config.toml
n_layer = 14
d_model = 160
n_head = 4
n_kv_head = 1
head_dim = 32
d_mlp = 448
vocab_size = 1024
activation = "swiglu"
norm = "rmsnorm"
norm_place = "pre"
norm_eps = 1e-06
positions = "rope"
rope_base = 500000.0
rope_fraction = 1.0
qk_norm = true
attn_scale = 0.177
bias = "none"
tie_embeddings = true
parallel_block = false
init = "uniform"
init_std_qkv = 0.0324
init_std_o = 0.0
init_std_up = 0.0324
init_std_down = 0.0
optimizer = "ademamix"
lr = 0.000967
lr_mult_up = 1.23
beta1 = 0.9
lr_head = 0.00515
grad_clip = 1.0
warmup_steps = 482
schedule = "wsd"
decay_fraction = 0.565
decay_shape = "sqrt"
final_lr_fraction = 0.05
batch_tokens = 32768
seq_len = 384
doc_mask = true
z_loss = 0.0001
train_tokens = 178200000
steps = 5439
dataset = "wikipedia_en"
MLP neurons of a small language model. Each row is named by its layer, matrix (gate and up: input weights) and neuron, and shows model dimensions 64-159. Each number is 500 + 40 x the weight over its row's rms, rounded and kept within 0 to 999. Numbers have three digits each. A neuron's up and down rows have the sign that makes its largest values positive.
Before each neuron's rows, "fires in" lists the words (lower case) most often at its 100 highest values on Wikipedia text that the model never trained on.

fires in: "the", "them"
L9.gate280:523508510446570469424501572511519505456515480529518511513427488484490464537416482562567487494516502524525528474515471489561481505460533509507439510485563480502541543509511549436546509481495482557558471544441521607513574495484474518517476457492517522511515569496501464519543473492495543518
L9.up280:443563475524448468450506403530542501526456508547454462517525571477477444462526485472431538467482412482515500522446450471415505533546503517557464523541516476462556494469565478441533511476504536537510473511517588458487498458431520460475476443480445569467455564551536539451456535534499503494

fires in: "the", "they", "safety"
L10.gate218:492501502506500494494498505470501462476554485482470479488438507519451482473500469448474543533466501457511490542461521428484459416478474465500453518495511498516521557494514490561540547578514433475505524560448428551487535491491504507525548598547473533450432406478500532480496514513441514507
L10.up218:483467550417482494516571487490426443576521456604497490486477469467506510497507489479511556498468470559483504495558541498555488525502541496476517542495429479524527492505508453532561483523485449564500491544487486540594535478537430468409488508484538521542555462529505468469454546471462488434

fires in: "s", "their", "deputy", "his"
L9.gate64:470546499507573506448519437448475543449585469469458478474433510544540499461511474460479503527403437501525497531515493566497459579421503500531489524457519480536484430486468509456478521544502412439540522515502451480541457418528523537557558428517570471535507482462584439500554479519562519464
L9.up64:519519553514490495455525517501468490557491452495566504541502556463542474515496558449562492489509544534515516550562516540522543446559475546508511438446522460490501470516538442504528495467495526511551500488467551523483498560480506453565531418524516474528514529488510538435529538601427521430

fires in: "record", "development", "recorded", "developed", "recording", "arrested"
L7.gate88:514444457491548449555547453499468521589467473528476489475526477516460509522576572540499502492515501520523540483499442596506515536542575483444544545527449504499556588531564533503498518533515483535469489580506452500505501395471471519449435516502503535471554519538486463461446588483503449498
L7.up88:541452487543486423504458578578525451520554531509474463502530494541531477514503476523543487498504535533507514550551578511460498527425581488449545536485464505426499466427526433553539479471531538526515535557519489534522495519502484513414473417422493495465482463498492490470542470472445495513

fires in: "him", "himself", "leaders", "published", "reviews", "forced"
L4.gate52:444522512465477532537542541563538494491493513499452533492492504503465476503532547541449526549467477466512476559471530525521413466505482567506478597521449502472520508456463526491494504522564485504538511524485483537409501462469527420482486493488533479553455592506585453473517453509519530450
L4.up52:477499491474529458472550459506511481506550543490530554530418535543506492494550493459476523494517539519461548509504478558514495419528528463485563571468440479553477450456500567541497427538523474487455533465535543497494483417496501521521553475522479446476468485537491465523471489497530543503

fires in: "who", "that", "which", "he"
L10.gate62:558534486505475468468472543471530482561464454465469500466473468484518473453492457544513519589539482532483467540449474522478500455436493521422493487461548456490501486591601517445517555489467461496486478551502465523425479423493558532486500520526540519505432486557418468476487525564488570474
L10.up62:529494536477540463539445464471436534447479547508464449492458411496531547495544494500457512532539468459478452482473498468569529539412438490508502544492550531423580462469558529522481608463422542468457471452453490498448450501471426493535473459510512457499469440556487505531494572450548493509

fires in: "french", "west", "western", "seen", "without", "whose"
L4.gate166:460500477550519463565522482519582434569613519460480496436451450511507510525524525460548472444486539519436547586434502571511520525461476455462461572463489465497587480437470487468457502538554487524537547559566473530481548416537539481501450504542446498518580447460507421533536531480442438495
L4.up166:455452475515575429513458501497523525500521458496430437517488506474538428479585469505472478547484501502511504480483487495518516455460535538476528547409482566447475496425491460498548496457590524483589550451426511543505554487495574444599459546531508536529479517451477508528512476519535490451

fires in: "university", "world", "national", "at", "w", "youth"
L6.gate56:613533475506413441542449581503573506545545489399546594458506477482519434459496509554490516487509535500497473498466502512522475511462546502512474474473527482464571471511501412470490461491545491554549537486479498545585510447418472510522432487487498552601540512477529480511465472589496446498
L6.up56:471475505476476490554525506511538486418504475451500477474517580517517424589493457459449493494494478457509554552517477550523470472526527496498490554397520434467464482555464464569480496479477448494542520573544516539457427520484482466527566531484541500543505529538416499513519548466582563436

fires in: "is", "czech", "island", "oz", "zone", "jazz"
L6.gate359:468444450486546507544501522413511569464454523441491511541563508444495482487535554453597592550573510488573459501503433515525478526522444471560427558479544576534480548504495483461497417487525525493473492540468480494528543537566460512532456466522536491441505496523503485525509529508530465461
L6.up359:522559466521568486534486486475550562517441470508534487528513503563502421532545500418555506547548483504542504514493493494545499535482493494407486488451525558500445460526500539549499485454478483485402493477495548461526477496468561536434457462605610491452478519535527486486549487538502468524

fires in: "law", "three", "few", "result", "lawyer", "results"
L4.gate307:463530411492471490530541494435542413483508482517477432519536584483495425509518560492509514525550562486481558554579431465511549521516481554475490515436440516499526521481521473508491519552591530509549435482581414577565567448467547492520489551583539491480498455524530455511494571442463514521
L4.up307:520544441456497451479510494515533466558470487513506521523538530520502426572546579425522505474518587527520472499516552432446531529621502525522500509459456494599555444499493509510549537498564509490515494534540565551558526596545509541522488536481510483526523480467500435445492520485434550469

fires in: "this", "as", "articles", "a"
L7.gate362:508519414453465472478481476468537471472569410532450482501490500482545485552506528503482484493503495441508578554492481485475482541457563562529470507504530473486496544549482489480506487584507423468493498531478508545524474402536546496472498520511493509512429466510543464462556563560499536466
L7.up362:485502566531521491464495594458454450440540497484451500518442475466477506500474517447481495510521531471493551549409503526515518530608485376498470485621539470524425462501529543492580478492479519518583504505418496541425522473428468517492542565502526475525474485500499506550469497474455517494

fires in: "was", "is", "also", "said", "as"
L8.gate74:557504460493516469482499494478501498516489477513499493508523506555403491501508579543508514504441505504473545544470511515532530586551585480612468471479548510556490445520504464486543482536498516488499523574508517479518552423557514432510528525504545588563485505451543501460489459592480531572
L8.up74:487435447515564552490527483487462489487492483497544480510545436467483513497494523471590535482547451478495509520600505516488521460560501506462512506390609507504474566513529488460463504513494462483485428571512541557526496487495451516474536513473491554483494524492551515418535506443502513520

fires in: "and", "who"
L10.gate288:530508482564491480460473473501404521579506470563478465480475458465497571506457497511524530465532564482495558467599528554540503511440476559507479504507500491574473497530602488487535530504504581447501427460451509522479592436480455528480491490502530477537496517517461448464485497553469555477
L10.up288:547480452487488476491522420475563480528501557500473452528505553519537542502498426457557475463578482596408503490503533543503410555561565547589500580533506519533442463497493536590493479539405566486474460524455461557523498539482537501491548486492496476567471495502550521535464500505489481516

fires in: "president", "institute", "presidential", "editor", "committee", "constitution"
L7.gate122:500537491451460363523513488480475502469612535546498514549443441516533523513486496469530442534453557479512518563499473524523464503501444554481498485471477422509547542494466465468468467479516451566463513534503508475432513546495485432510546472518470560530488525483566463489535510477421542491
L7.up122:493521472470540578454453458506446496488473459495511495539456449495576514507479492495534578515454489531522470504532475547520560432459486497496487527508503482509567453432505522438583503531551439498515482496465446513487408478400503527506491517477480464488530527553551539493531550508532506499

fires in: "this", "water", "men"
L4.gate44:513462443488444462489357480495570522500458481521511531473498497529480485487529542526479481470527544504501495501526485457474473499532473552506466502496532513525507465505541499494450472512597498518465448534533525599440508428474406441517528521487479652528474511489526466513486456545496538448
L4.up44:507516556545500543469519507499471505523537442468532433463524520546493476521465468496481467489477544537491491499504460463484487596519480495544524572529380500459500490488467474511510524528536456491501586554510509505425466536470419548436485574499461535551450567505509449477462543472558494510

fires in: "original", "according", "organization", "originally", "organized", "graduate"
L9.gate98:497518446527484445478477580455537542450470477467431534538516500467489545498557556556515555479483458425503457507530546560574476514489578501467468454542491504498529490512498466469496389515560483462532455543515469496454512464445506502475462532481506495483529478569509508515488540516441490549
L9.up98:508454515481424501470533500485502510450484559420472534509515544400524600458446452487557439489505516545480452484499459496484544542515509441544520427507583557471436528526465406498431467466535437543514510491558482524492462461461506509501534499456515432536509500485552518473487494502499457575

fires in: "former", "development", "general", "brother", "national"
L7.gate94:527504542504438434453446519469400446512590495505475593519523551456511497539473570568476547521551572509520485502537530484474457545529537600549504542466534562556471526467453544572516498589530515520583424537462478564519583537501481453550468508505480415542505525537536473458565525521480496448
L7.up94:523511537474482462542508594496482500592476521546450525526529548526458523452435521579525565476414528564477392543545474555527528522560466426470493494470522471508509474478436561557467534476579569528540473498449524495479483575445464494515538545447400518496468504533511506534497526497479459440

fires in: "the", "middle"
L8.gate68:462472489563499509459471475539564429468483451546492470455457549468539499504437517435533419570421496505503501541459538528594525543475466485539478498443499546487521443513560411540539481522490473536525446480517489527531490431495536504518440470602464556507502500470572455498508574491470515459
L8.up68:442475486507509532482481565476593489453469498508545508529536465467467523420474469550461534515557484514483478470505523514473502479543552548478524578532539470473434386483509512450508516507495480481485551523521479481442570475534498476433484436548448564473449462490535518505484483488415572474

fires in: "0", "1", "outside", "heavy", "of"
L7.gate355:502441508536495439495452461505537460552444476524456504418468460466478587465494515464506489526481507486543524524511492461586457526547484526520504529441509484573445498496522475464452511517478506460494498515560534511509516490451461527526469505532510431440483467548521499523499536591521534464
L7.up355:518549496525560428443487498513417487460536526496558512456482549567536529510463495497466469510489457505571510552475503437480527593485477451556522532487444533464462478510517524508530522495485481464568538505489438462499480493562477516544494480528528465494562543370493465477441549538555556519

fires in: "on", "down", "originated", "released"
L7.gate309:457504527514459483438483460494470510564537468514523478495468500453509515473450443536557518480581483453424538526443549519508499422487496513483475543481499516477449468491483434468460503536536524483521506524492595491442489523504541502530501529462495464490444493482497510603525540458562522556
L7.up309:482478501486450490454497505522507450505447443519527532464492519565517479492485511471514520526542422496524437563481503534546539548467534570588473491495537501530535475423478569464495490465526462460498473498510573484499419449565479445480438549506521551518488451422511558465539533453459479500

fires in: "the"
L9.gate225:479519466454534465534514508575558443528461481544575465493432509488574529542490462502505488458454474507527492513502495545571509540523491570569436456594533485544493481555512525492578595483552495479576469491511490441458466489522453473443431519551494503584517466535502537474501481474445530571
L9.up225:496487435496515458552462481474515479498523524557532541472413564531462549466504478522498463556431506451556446565532460528573464561492488529508493438528567515567470512531586478513518488524601496533545483483494384543438482462535446392473419484500444526471503507509513504476497465456474482480

fires in: "he", "she", "her", "him", "it"
L9.gate23:469565536468421483551495544460480466521469501509493515538437576538489523525485503479536531571476464463508476479479520554551468476455498434554426514486546395531498486580497494513519469482494490535554468537538431498440562489467536522497452494536541497524513528559536424507513499484496439526
L9.up23:495523531542481511507485550513510470515489519485453446495490508541435522521483496458506544505523543493419537482473541466589566534466529451509506457483556532498573574453511509549489440512493499515476518469494485488506536529460520532409478498481519478471489449543534551535491560465516449496

fires in: "however", "about", "although", "this"
L7.gate56:584436534519538539485448505461463433544561489521515469511530409542537519500460509523562424473464548566494446517539430536478515516472493518510463465535571504509500454518479548545552463490558563444518521479515474499449449467523523439462477475534491501600480526522496533478523513465472539566
L7.up56:479453534477464472414492488490450495557470516589522582486448494531523490539466566560467502517444506546401482490483482436551529475502526492436490521505494518521482482519480503521454478474458486519502504514447548542524517448494555470514507495475418526478562511488540541450448457451416554499

fires in: "a", "away"
L4.gate34:550494501543522534473537464466508503499566467536449531411494493436496523408543564492552549498495466421441519474492560455520523503557459474467526465479527483529534537523539541483470512519602580440554478501468505570469484473508526533435516543474522491457587564514529496479530512504596494480
L4.up34:562510452564489515597516491528487515459501485477462465450476520463532485478456547469509543519585452447500515494434463535512468604409442499472528517494656484471510517526523528533499492495512547502535495497487529506484522500538498536509471529469562510468534605455452504508494505486488499475

fires in: "a", "late"
L4.gate130:574473480507443534553470540415503523397504423498481548543485469498551514463401509531457515520503530516451501496479575545582549443480520477490465461466524536544506438505492523531512521520508544471489457419519509554408434438508543474510512510524520456412527499490476539519486505476552548446
L4.up130:524475528538519431558447527444493464449511536545495556526467532505517464527537499425499550556489440501516490447528444532431505488454548494490482598487498514483484423385586494539503462512499506414541519391500486501460482446470539443525548561485488537476476488479487469488484493509572474451

fires in: "may", "february", "july", "person", "maynard", "personal"
L4.gate406:467507544508461396459453389545446468540532398503485516529469487471468499513451535532557571534489514524431474522551505567493449481497458519482508516517535551544479469523467522456447523528513543521559452513543484454414484373525460480465488448520581521436456551468505523493516486445594522507
L4.up406:519471532434469523543446482501484542593485523509492523516466478503540558488544562496463473456502363504501536539485526525461485428529571506507522491485551572570463446464485469472556457470502552444512444508547597488483490477524521518491506506492470491539560488538529537559514548532501563491

fires in: "to", "he"
L9.gate206:570512489428481514440450473510528493470493542532511508521465420513439500521430446455457563524466421400521438536549480469521518498523511481470484518460444512525435456517519516470518489544545481499572388484534473515510508462547534485447475540518559544495520473498498484503463448550547522525
L9.up206:513417459559476493513527505509467424513523520567513553466477460488532461468520488541493498511471561487422513459556508570552475487486539506493531438507537585451600499538445469452466523507494518576445511480512482419479458506556516517467443478465454505530529458481490591526465426449468538540

fires in: "than", "third", "within", "win", "without", "throughout"
L4.gate13:514523403496545504530504520515511540526479556507518479476468498470498486457454622488475522593503509510477513528472452513504531467459563505486468516434485560454548498471549497553495440559478470485494591497561454393491461432516571458525470524491524516447472509512517483490526455504486401481
L4.up13:542438564529549516529501510537534511482471491473488463482566445534536434538507526455460486536599511471412520474490478522523526445534485522505572433507405467503549454531392529505545529458431499448555473438499477515535444380537486483452520474563502466471468487539469523545516478482473462529

fires in: "with", "within"
L11.gate237:516509451566525482487483502448467578564486463537470539505531536557494412534436462472564467509536535515526493481485564490500525506537482410520527494512499516476515518543469542491508493576572423496503490518458533467459506464467463475438424505483457483538552406512460478560460486480457522530
L11.up237:519489530553463517510496420463464502521512497548444506501518487470560473500519432481504420476498521498466486553575510500532509447450542483493481488516545523448509568525500568513518428553531528526459539521400508469482497564488505488537607459556524468445445497453555500456410489439492534530

fires in: "such", "as", "now", "much", "appointed", "also"
L10.gate1:402564442498478495441490492508545556533532479606479534484466511484507497428544491517547523531436536513475452542514527485569493513407526529548505525488477460475438461494499487454526415481470509474521458562513556469499461449511560441513550467477459527540465470508520519528520422579450530498
L10.up1:471449465457451609510482436543525468481503575524533460486445555458568510469526492501491506537470520491517545498561519530554475497544491526523500495498528493534453418528524457499557515462534443510484571499552468465508456527495518461460449551531442598457497477430402505524548545562503517553

fires in: "for", "after", "former", "market", "october", "order"
L10.gate321:494465521520501522588477470574532526560531434490510530470509521483553477516502548524446467451550523519531500505525497482477434483525440508492438486373512546468522420459524457471501557531511493497478462519467554513510530438496530473573489521537529503518533414502530550507487528539522497456
L10.up321:451523530502474537460465583476512492505591443596454526564532437468468468498489424562518512471481512465495566522577553471508530472457442482626519516538512461526449392405465520490466531447499436491469502489490499529460579493562457441527487447487411516502512457486509514519548510443481547487

fires in: "and"
L8.gate186:539511489501457498581524402487497444556488446452522509521509523559415483485492451489501554511583620506500481504456554480547399501528496502545483476456524513494509558512504525473425471534514467500480485541486476480544541519446447517445507451494503518510497506513611503403473448489444520518
L8.up186:590473506480492528470526493521469501469467498559480462466487522457508466535426501419537524519519441451477484454542515535553494466460425515511499518474527575530503457520443508518444576496489500554446492460475566452543499555481472567519506475520584439470533576544433474531417438489451461539

fires in: "for", "former", "forced", "forces"
L4.gate363:486529525439529481508493502492512532490501464479563431519514548484519454480513554464497464523411479497481499450561489562509467486477450501480489503490510501540555503434548529509504432481552473499474540527500456478470468483575472511514454458522451442565453470514535451511569541525455546530
L4.up363:522510460482540545527530500512483533532499477502473520469548425453552541471484557462480522494480439484546470423482566548502500506474481490552522484503502356557459414541480454490510571437533516472533505472447517517442489472553500528539462389436527491490517517533504516460506426540481557530

fires in: "score", "georgia", "get", "george", "scored", "guitars"
L4.gate102:470541458495559513531540487461521520458506483610532484488558467511511482456514499532464587530570595434505532603503446575531444530506442557480488482490515488559480508487468545477499485516474535571535412494514500574459528463437553552506484516537513444444463514443484429531517533528418506451
L4.up102:482483491507498524547467521515495500523564496466495478463466559485444546473475541458458536476587481547454462512599500429517505493499575518485497551475473486543512484524539526485447439443535520489550552545474438566482514545436521508496521544554450552526508434522565568475548494438480461492

fires in: "he", "the", "held", "help", "head"
L8.gate203:515563487539441499550568437515453463514495453480446475454441446443521478489520470542465542512446514511477516525581455499476487480495526486498458490489565614459575576493525499490490420489467487544468469528472497424438571462441462535426494446462561527508463534531551593500485450465460529502
L8.up203:507513541490529490417534555555523508471442448576530534492488559449499500483468457444503557494512522503576467555527466430502483541396524522424529534553494438507468482475471518519519434516450514530489468470535476458486546534498514472511511479468486565497489483561534458441499518511513582510

fires in: "a", "after", "as", "ambassador", "according"
L9.gate204:604503548463507511478565543480484528488553503478473552540399538479475505450496580485495524558535461431457458559476486491548496520422515491564505530508553515511537425518535451470511410480553485475491480525479537465510547508533453458520474489508496518462498527453593568537457529506536542483
L9.up204:430493478480521479559456452485535463421498449483489477493526476474471586488488483550417505486468488552463528453531502509542473476422565505500506458456451494503517496432437436495498510486465462486524516600483540526457446426490426571448498541480555486518416504432527499457574496454523490491

fires in: "him", "members", "office", "million"
L4.gate193:478420523428512465474462447505494511494460507462531400489488419514487521401511509519462459541517506473477480513507489541588470541459548457495457475503560518489437459516491501468523461526497460490402374536497529462441467499468510524486479460551466541554581476478464427539499531516578509465
L4.up193:481516515540509485425539520592496571487538560451502479488464527562540532540536552510511535485485543438546443518503438527535507509480631578496486523547455528541475516560524514463550517543534476473482501523481505541439500455579535528489504519552466534484498468493576541447463498530481498581

fires in: "can", "come", "response", "built", "could", "current"
L9.gate246:486469524545480425512524445503487514478543519521507444464516487498489552440488502466527532505488441547536445505532420548507530499473560491454456545439462437423552522451462485441508510516643519499465495427550493574455498513557598547506492489477496497485438491482480428511486464417534433464
L9.up246:556582472459515494477455532456522531499503508449500455461470505523449561518490464461485514487459572457494490419507488527503404502522503444503516435508529500566563457494473462509582548548495430456477411503541493523437492443524505474495547496546475447497509460480483482527452515554497487512